{
  "n_head": 6,
  "vocab_size": 8192,
  "positions": "learned",
  "z_loss": 1e-05,
  "steps": 7319
}
MLP neurons of a small language model. Each row is named by its layer, matrix (gate and up: input weights; down: output weights) and neuron, and shows model dimensions 0-191. Each number is 500 + 25 x the weight over its row's rms, rounded and kept within 0 to 999. Numbers have three digits each. A neuron's up and down rows have the sign that makes its largest values positive.
After each neuron's rows, "fires on" lists the tokens most often at its 100 highest values on Wikipedia text that the model never trained on; "fires after" lists the tokens most often just before its 100 highest values on Wikipedia text that the model never trained on. A number after a token or word is its count.

L8.gate150:470445508494467492491504499463491474478475458503522504517442506542493500467473476464478463462501502487492486505487531499543511536512479482488543492492491502504467473516516521534499510521498534460510519528492483504542532481476492535496450507522526502453514482521518504546504471483435511530535529490466480500496530508539530475489498529494470518513508517500467476511540520529438444504504520517559518536546494513544502548476477501512516487521465513517494507462480498496491498500515490463523482470527474496500483502511514475506497496535514504485455490486476489450518457471480474458
L8.up150:503455495485516503475482502512497573459504483488509529494485505528510491481474541553491500497542471515490485526477503511513482518505492505506492507476501509494507519486466536494535486496520529518482515505477529475508463409470517513506486491476492497554540496463487494528488462498536510491522494516516496492479501460513474520504526509468487512536481498468531466463468490483504472499515513540513501507495447483528462492495531511532512511515489563503471492532508531500464468554468534505503551483515484500493510535518523508540532480540480488429531506482512524523566481499504480531
L8.down150:507488498495479496504510487500438506549476486509465474451488504539533493518568542537518507487490453534516491509542507483505533532530525507486470513500506513488466534477505479519461540473509510523461494477524522516500499490439556548492519539520495513473527499481506497503503518471460468470518510491486523533483539522502509513524502462462473473509504543481519477482512484481477555454500486468465505552492493540532490499464523508480479509494496484492502475524499489520499515522467519501510477517511525519494531503516488552552520517490540501477475507519538500454535484511498538475
fires on: "|" 67, "-" 16, " co" 5
fires after: "\n" 47, "\n\n" 36, "-" 7

L8.gate16:511532528481493478456521508540513468523494496511523507500526505478484502479570500476499484504507501493512475524499457466517492489459552558469498560464514463498484493494466458516529466545506497489497518533513493531484527495486491473541516512523479475516474543523501479525506443494476475499450528501485463495492537534511517511489456499488478534490507490455485478452503489514459531511459498527529484502479509499487508541488475478502485516473507491514478553440557488518477522471506545472464523496484487507489476501484499495511467509505526471469543519479545516475504496483508510505
L8.up16:463483483478466497481466501500492458513482502504477459477529482517525463470517480477541471463507523503513464497528523446519520503521534501525450510515510506493535492483478497468557461520504529500521520508500459483490508486540483499487530492470506489477491496473549441508486485481488499484460469506485526458530528486559535497520472518498466488474549489497498470522504525500514479534473488439499473488466446461529520463470491530486473490515479479494471474479544442525506497489486541499463495484459500533521484507502504499519497504523493500512487482497514454484499476475547486478
L8.down16:524493531478521513546515486466480517483522496485496520511462485509543517542473426520493497489489496507521511476502502494488447499525508498514466481497481465490534502477483515476462558506515488474502492511482494481514501517503474514504558491551505484492471476505460531492457488520512519500521546519484527442504511501521505468509505464497513442467511454550494536530506507489520530495508462474513518496539479452474492523472498517497482508522512515489466455504495478481492533467485479549493492552524443476507556440515530484477498493462519500479484519516500514538526488505470496483
fires on: "." 99
fires after: " U" 22, " c" 13, " E" 8, " A" 8, "b" 5

L9.gate25:533473512470481509533518458467476476470527465500511515527499486484499426489493546502480471452506542555485520494500495482529543518496479481499514532438491459484495500474480499493443477461520514512495487520561460522564472467513532456505507496495540506530483510473512496501521485462484540530512503496482543497535515556554481513502496506515471507520538503488538520481518505486469501519517509495489519491514468458488512531473517511540494492534491512473475501502510495490503511513513458515465483492516513510492498505473505479522478527487491518441495467510490471462477521542487473502
L9.up25:497454485485540537479462511480505511496486497516546531501509483465521466464456501463519476484493522495506514485501539517536466469487485515557493481497488530481539447521435515493478485455480535460494503501504538515519504521497555490474464467485527511488499480518494532484491522516526508467515544469496496472473469491512524495516464478501455547481517521481503494500481474473504478501514503510550487503554484503531509463494513485469496539507528499467502506523509509529508519493500489539486528466534501464500493478470550469475462523536516468504512497479456510508432497487506511458
L9.down25:490468491501502454478506472525495509543462507500539520461488463481472491540526505495452507497462504511513487497517498485447519467495489487527550482514465479463509503530480502485472501458514547502499448516465530475484564507456510498453507473449487485497473488522510517530488503502478534479478509513486493501517486533466495476457505467512465491511532500495519522561542476488511525545513490577490536489505534540492468509528490502484508522493488482504531515491544493506498490506462501482516532492461494448470507480552483500514553502510488472493514502469500486521499537506472481500
fires on: "-" 43, " Succeeded" 8, " Preceded" 8, "ro" 5
fires after: "-" 55, "\n" 25, " out" 5, " re" 4

L8.gate40:509457488495486484511564476460492458482537490494531476510451523476500480499506530492507488520498499486489497506493508522497513456533511489493495482504474500487516456528474473492481512491514498471471512524513526465497477486518486503519535525532502489537500533476522505506498494444509529505470499464462474484495467504494515499469480541464505521535489482526520469483474489498489486511556516464485534471493442497465535557436490521488493503480493516516525448491527476522494584505530445477547486514493459484507465538531529519483463498491484508507489532475494481505465506494458476483
L8.up40:567512511447517498514491495499475491543481503512487499536515493465521461469526502495490527473521490550547522459469517490502548563483496488503490509507480475463483523470560532451515517520523501548493469509483496530512479479471502494521538552539524518506491522475514560486530505529477527495463521477498475504497505513460522489501522488472513492479448525510533499491483462507481522484493490485531497511504496514527501488525502501482521526567490496453523472543525510540453522501478469522477467513502495529519518504539503509516472488479506477464508537504503467500547508495477504501
L8.down40:478505508520504527522498497569489481518440505483472537502481479498458523453503506456514507475507523494491493482504477551492503488476498507482468488551493498503529487475528541508514477481486480493500484495483504491470527523537486508509458522481553503509499486479541532480493522484507485482507531483465536501520519445504503502469498520491534494478533565451497537477485515467478528477520427525538491495521501539486503481522487483517507503482535527509499463523500490533496502468495505462484483493512491530468539520494498517523481495430526487540540531519528486526546517503454506539
fires on: "." 57, " the" 19
fires after: "S" 29, " No" 15, " of" 15, " U" 10

L9.gate78:475500516512482538505518536507481460466507533494503466517551496534523528492505487519550477521517503550532517465496474519511501484519492523476505515550485444503504509476483455490514510508511499520519468501493451515442495478507504509511484459484480444514530496515500471477526472487506529505526526520528496491470508512480521452497508526532468509510505498448565499491494475498520506509499497484487528522485516476492460530533479526465486558505567506545494515530514504487523468472496504489533466496494471551505442471496488516473487467483526488552486500492509474471472478528462489517
L9.up78:501445503513546503528511502536467520509480503526513497507489493526542474466505476492472483459496498512454493532520476461512489510473480458519488524498489460448514505536508473544486480491485504495494483493490539503491440482508506480505477468482501452505478515473527518540453523435539478552513464481468528488487522495521493447508509525500508552500497488491484484484535465530527460493520483489510459476489496469470509539516524507489522516487551535522487529509493487494502475553487508515512481516516466521508495518502512488485449513499539457480504515526553467498479457522491528524
L9.down78:466466543506507539535504461501476510489473474488498472523517533496536511515467503489537533500484511495478490497485504543529543510531496489494489505512508501483499483513505504503492451496491483480533510546547498490434477507533524465485532507524463521546482495517481538510518520540533480524453503482510517532511484481475522478485512509487495523502535507516550460512494486530518505478463468529547507536505463502505495490505488497516478521506464495452504508495541505544519496510498457506554497501527518525476457518549446500559491446517518494496475531487546497504490508569498499498
fires on: "." 28, "ag" 6, "st" 6, "h" 5, "ck" 5
fires after: " U" 33, "-" 15, " E" 6, "E" 5

L4.gate28:520488515512498503504526512528484562504496506490481500478512525525475498484503500489499494521485433544521520507492496472523509495511511555497474486525540481529480514505508478497494485521511472516506497469502525471432564475528494494494516516482519493491490560484519543516524507517452561528515484481512484499537489488486513542551503507528537479481521466467513497491490480486495515492473513488499491491480499495501483497521536482497576557471512486487528487473526510497559499467509472448500504435474458530481497523502525478488452477486483524477514516529493475502495434481491469475
L4.up28:500550504510468478497509505525464479499504531486549539522496503522520480482512462501487484522513498487520552501523484480513507462501517544518519550513436487518482473500463478529497508506515472473512499487484474492477513507505471472472493485517491494501503506513469483498536542525434538538479485482510473522531526491521495487487514508522542505506523501495555493504495497451514511518490532508451498459450445558490470500515525507545479530498507494515466510522492452499513505452534537519503478459490518497509493478526513528479463484504545492487489532492560476479508440501518468479
L4.down28:519541511482474492479492501486473510507476529509470508500515523521553514545494512482489476509494535494489515485499458464541558490449509505533557502500490517461521476509471523504517495462461467506550530451494479485524505476498491478491511512506506500479532495507433475477507483480543519497494521499525477506452505517506507476490470525560511512518539530468560490534509525482508507519492518504520458482497482537480494516488515485511459476500505498519505518504512485517495511440456540483500495510463481502551452535471469542508495503544542492561521480480492487507509493509541501506
fires on: "\n" 29, "=" 16, " −" 15, " and" 5, "  " 5, " professional" 4
fires after: "=" 54, " |" 21, "," 4

L8.gate134:513448475438514475492495491507503497485492492458501474486485468488540498506521465498516513479552517502533504519445489483491495468515499511489507512531468470523478511494490466506515477466527517478539494508530519489536473478530512501560528546502480483461492532505556485506516508460504505452466515507462495527485516475553491488519546560486506460504529522512482467489499500483477510518493455519463514497489508482487524517442493505468478518449506509528499482492472516498553478479496506471473502467498444515496489513472525491500470499451470463515500517516523471442516473511504522483
L8.up134:464501506440491491469466464517522510496485503466469523486480479523476542489482477517436490513482505484513478530490499490478524491500505495499526475536495477503517475509448512520559483493539529504459501482503509470531492492509478518553513479521522481494488569505521492537499537492516518528504529528497506498484508465526531467498578522495502472507519487483469451556461493478477478519498485521528503542484524491469508545493533483524460543493531532535480469530507497497524504485484495451469533473508530491456479496516528521533507523479491464518518500509539491472495501484521495466
L8.down134:500470536503511562509513511491479477473500470479527497485514473521523498531519478466541533471485491475454502458508544527495483515506515479503483461485489417488485524532507498484514483530480491490523482498470472467497493508545533492488510530482478527504499474504478519531438498494509534537474503520525481527494529501526525468528483561463484485465474495522520499503537493476506493510524523466504478488511497500479513530479529489496542491469502550503482531481517506467533493502494507503519461501532458550554553477508507503504463500470479468530494452522457511511504478543483522476
fires on: "." 59, " |" 9, "p" 5
fires after: "." 28, " e" 8, "g" 7, "d" 7, " ." 6, "b" 6

L8.gate52:528530526505489495480497514516489496497544489445512528574472519544482513492485499511476496497470530512458481494478498476503465499539483531526464467496520511478506482513518484525503511475513523509429507466489488484521526444476488501491470501478447496448504455521518495492498521458509530483488516480505492496527523543501460474495467513501440465476542462492496539527509522522510516505466513517472510479474491494495521523551481462466515527476536490503517468498519536497498501492494557526506502486525480538477464481491519455477527524513525480514476544501532477495532486497493451493
L8.up52:529506484483549498474508516542510519467497494490500546491512489588445504480505456504468515480497469466496477542506528521496474490524467504528488499541471548483513488511500517509501520493474493497508522498529504505542533504553498507505489468504493516508466530487537480504503478489492489501435493500504524445541430513531495429499500513514527516512495517505477550506500521520494492514426506519463489517482460488464487496503481510520510510499534510514498538515533483559498488478490499508510483502485508488487490486487515517471453471496512482464516487490494522518534441470474538514
L8.down52:501505516511477506461518516477496503462485509504496436501503503475484507557558538536554520494571481522472488509505480496536480543470467501506527543496497525525513521516509483513497516505510539469465517488466494461507455497462512490514525502482481506519545469432465515522507558500498520526496503455489481490445512485496484478473491502494527508488469519493529473479497523516510498514501502505538517503469528477521504512500520469519469431500525508488510491500511458451492489499489524510475529530543504505529508535509492460503486469511497530509503471473529497496453511494570504497
fires on: " the" 60, "-" 19, " and" 10
fires after: " at" 31, "\n" 19, " in" 17, " At" 8, " In" 5

L8.gate165:533492465514463529470508450529494509506563494454512520484489464539499528458495486516477494494486486498449481516506512469498503510496515492513499482544529531467509478519492505475483486517503500471494490495524500476532532502500443460521493457527468464494546535563493504534516478479511568504500512503530447488490515502472532545512483539436511522477495522463512492488494493511496435505488517464478499509517472501502486490501520515495470475474536468524520490470494480487502471487472516465438526515475484514487478518491531479515490486501480500445500489469545474476506469485497494532
L8.up165:518512452530509444517472542545488472533534501477436457493518502529519494467523516500530480520502492507466504516527526529544503515453527494522498508498477462499528510494513533517504483542520499496507525479498510485512494518470499469481473487513460505498533522479509531510509460493487538448508492481478575484503500523509505510553497535502506487502495487454460477526507512511529505475521502483521551498527541475535561512484526482488480502467541489483483496498527455508510485516525522529488489495465492515467508482528500481485457509481517498460508464555522477467454493483493509535
L8.down165:522499457514471551489498504508491527508509500529499525489492502484537506500497439482560518512499500488527499516514520514488527525479476475509522518457515523446485493568478482460514495508480465541464519444512486538495495486539488452500541503494491514480484510526488497488505499506529521518499558501494481480500539515472497473500531481472548490497501443529495431517500509522497524518473485467472537489504522524520475519509484494522537471488532471559505476456536510488467481532527495510464484514471496519505497463470518472473485454480461513480510490496546451505487496477496491504
fires on: "." 79, "-" 5
fires after: " U" 23, " St" 14, " c" 7, " C" 4, " No" 4

L8.gate148:504514506471513501529469457520522480481523502553516475543496474450489467464529436471522464537459464503504456497518517487501547509519472499528498495505482482512512588527487515489492508506519473524515469499516504514502492504509470532544552504491525500542458559476511507481526480461513462503443519486523518484495487491480486529508516491507522482510518479453468499515531461506525465530516483485474505487551501471486523519487483493520508505505491499504453488501523488497529486491503502526486488498514484490526468509506502478499506484459514475503503520534452480449467481437461496503
L8.up148:481523490478485475474519510538461519490501518488496536478527497503472472493504477468521548517488491527435490514485502491504489477496453474499478533488516541524495499466513537542475532525504527484485504481499507522505473484538473483514488522465524480474490486524481468553509471526537516448522521523483491490470502489491524480481475550478466486445491516521465459527486536490491508551478494457490470471451500495494476554510485493536561514446491536486480484488504498507458511499482519480487500473467499533515455552495507495480480516485498482518472532491492488489493463445471486501
L8.down148:491504467450510490480548542457519531490520517518530502508521440499486490473516504484477472486512495479510498491533491483553491508523511531512475502491511514474516501424530518461550521489467475481530509470520490516465497488515515494504497482530483520469491516525520500507496469490503518524523544494490474476466484500556490478516489461542476483546516549525508519502524524525517486543557496441499470477511495486498518514501511515463505522505517450506531538521493489500501525500548481546513474503496519522538516526489448511524560520488526514484495484464465532475485452497484491510
fires on: "." 59, "A" 10, "N" 5, "P" 4
fires after: "S" 25, " U" 15, "A" 8, "C" 5, " A" 5, " O" 5

L9.gate198:503486516529508538503538498472521517490525502522492512517486501506470536462482496470502517477500513492422483470497522484514527466539463466512439470498476519508532455500495530520501488504527472488445495506493476489486474509415555480482526481498528530502459490508517498523493498489506520502508529478505502508520544484474544501457537496486483523469526495496534529502472524514480510468474519493490537505522486494499482528488545490495470491501484483513529499489548506481510479498504496550475494497540510480464483518508498447467458500437505490472507457430528524510505498467503520525
L9.up198:515520495462464467431537541474513509494469453495515526483512477497533528456450490449547525506487504453475513521508487477467495502505491501508536523434513488458475466518483506523491476510498476512529492526510495499537477539460477492491562503517526494508538483496480496515522436497505481539487502532538512472490483506484515491476506520533497544511481506487517496513488510488498512439505481512504481549502489533500488459534494497479512450507512507497474494502534523482491508522502507475559473541484493489549460512501491489512512520484481550482478489492489452480551506502511495504
L9.down198:520539492459485501492483499508464492585543481494489492491513503516468510511561500486462503512535497529512507501476508529474528508493503526512486541542514541492497491519446475453504521484500531502450507490521520470527539492472508493491502509528525490533476496503505510508535514459536489487520476505497501477490518513520523479500488524447476492543495511468488527509504506554487517478515527483476509509541464463494513504590455494545519509532471484506500475520502524493511531487502462460465494479496518474495564502519475494497499483505514510522496554505435521517497467497488508467
fires on: ":" 72, "-" 19, " |" 6
fires after: "\n" 20, " Website" 9, " zone" 7, " votes" 6, " Density" 5, " Total" 4

L8.gate214:503549531472484498505523454478451510527465538455483485521502504519504504471496445512476500489495508529463492530506514498497500491503552491476468535506541527554496526475477481529487516511448505501496442513498484511525511492511480493512552490519514493461452516504479519486516464488463529475490455471520501553445496501501498500494480520456482481536469494488540511513498563499483496519503497466488515516495537496495519514506530493511507483519488435499476461487510502498455514484539496514470499454530457482530507543542500529510479498486479485499497464468507520526517461478529534482
L8.up214:518504470465528498522488540523515519492503452438541511491561509494504465535506512505477485467512523494536435505513494497530514467508500532484487520490503526474486527506527463543487508466533493491581500527508509510493473508475454511483492483530495523508501541475499517504501574501529493501457483498468475477465471526475463468469509494554474507455508503490516488479522487487494490513474527492509488534515524533503493495510486528507511458471554468508511475473474494498532482459529491479467504493495538500536511494502486460517455503461515511533472513510527542479512478522510516502
L8.down214:524500472495488477470532475521520502502480500500500496505500492497509518488516516462504485480497485514493508553500498536486488497494471466499501471489529489483461479495479546479511540490493497517510445518454490492493494520494509503528464499464516477430503496528488535497470455504495486475540515527523499482491502523472482509500461485497464529482435541557522525477555522539472482510534516457486499500455544504465529497461516494474478504546512496502419485507486482497486478451496488496519477467488531517511514518498516540515496463506455489496551478487469481559514496500548526516
fires on: "\n" 95, "rs" 5
fires after: "=" 95, "rove" 5

L6.gate67:494497468451479482461568545506502532487531525483513447505511504526501497492512488530515519508504472489518517463513504513489518549541521488494526539507484494468458482531503501521501490563521529483499482538488507516484507538474523525497567482498486489526492440509490492527456463449481496483503503509546493538511526555486474484522518500506508502492524477484507501501463491514539513479487512507561506534480496504486514427529528454504466492472511508517521497452508509488465543523482526570505504485490499475466507518513515507522498497507476504463493503486554516508507511493486506523
L6.up67:520522532445498535477474543546480464501533465511488482546520517497456490485502474487514425487506454443522517501500481453544520496504496474474504503516495510486528473501534490488485548509510518513509480551515509501472589489502484517512521456492526478517519507483509445527542474485491490484461509490521505463499509467473496503518517491500472510535521511508486510490500469514508489521482503523526499488508518471503505528434469501520534509492512498465500480481547498474504511502516527531488499492521511522484462536498519463492454486529494471460523439529466488498494473478483499507
L6.down67:541403495501483527508486492495470484454522489506499532500500554500480514502485512492500512470486517530498524502491474492464500494484437492509473511516533506489504524538476505534512497491506510502521544466514475510463508506491505502463494495526550521481511500491470528452527472496518497512504460533453495475507502521507505526453498502492494517499469487517503493483487536505479524490457487440485546522468498508565484498507493488530479515488493467537509553484538491482484468512491514476455526535491496536516475511471553452500496477482464485535495481512538485536553526528476478479
fires on: "." 59, "é" 5, "mb" 4
fires after: " No" 21, " St" 14, " R" 7, "To" 4, " J" 4, " G" 4

L9.gate45:525532537494479541485565491508473453482545453514477490520523498489457512501485504487498524519484510533516507522531500475472464473471465528461509490493547487456457496458531476507532500529518507487523472537535480480485498483460511521502477517494494488505475484514501463490498491480513541461495482498473514527505515495508522469473517513465494467513458514563472525505525471516461468532521502517487499494495468530509496496514504483447511507470437461474529494533475487494521491552492477506501534527483531470524510454488468454474483529520483474516483494515524469509518518514533491536
L9.up45:481510480487478482473475481507507502498472475512501536516536513457474506460491549491489491499534472513565519460514531493479492461494491491535511518496525519477494520464510511497503491514526507462516507515508505533484413497500516493512497498500526455494470543505498496515454498467451480471534546480492493477505480471522485511462490505473492450512509492508553514491529484552501508476517483525500528541504532465495471475517523525533516474509503540518551545494485504507500463509482524501503462488475464485450574534490461492522483487519493474527502471520495547463497501528489516496
L9.down45:488454471463471475489535547474530492481545520480480499531493502495515482524490473491496545473505521513489521557523504516482461523520469533480537483450514484496532534532456492549475475520488508443521487477486517481449507481472462502541498496495463492521520468535527478481513492462484491527497487515501475496499523498507457504541470497508489474490468480496465470478501531504482471527511492503484453506533544561520523535491498527496500523470510536554505491516525480502533526544480472500500481478484468520513487474507500472499497530500495546533494483491491480459473468494535536494
fires on: "-" 42, "\n" 16, "\n\n" 8, ":" 6, "|" 5
fires after: "\n" 45, "-" 5, ")" 5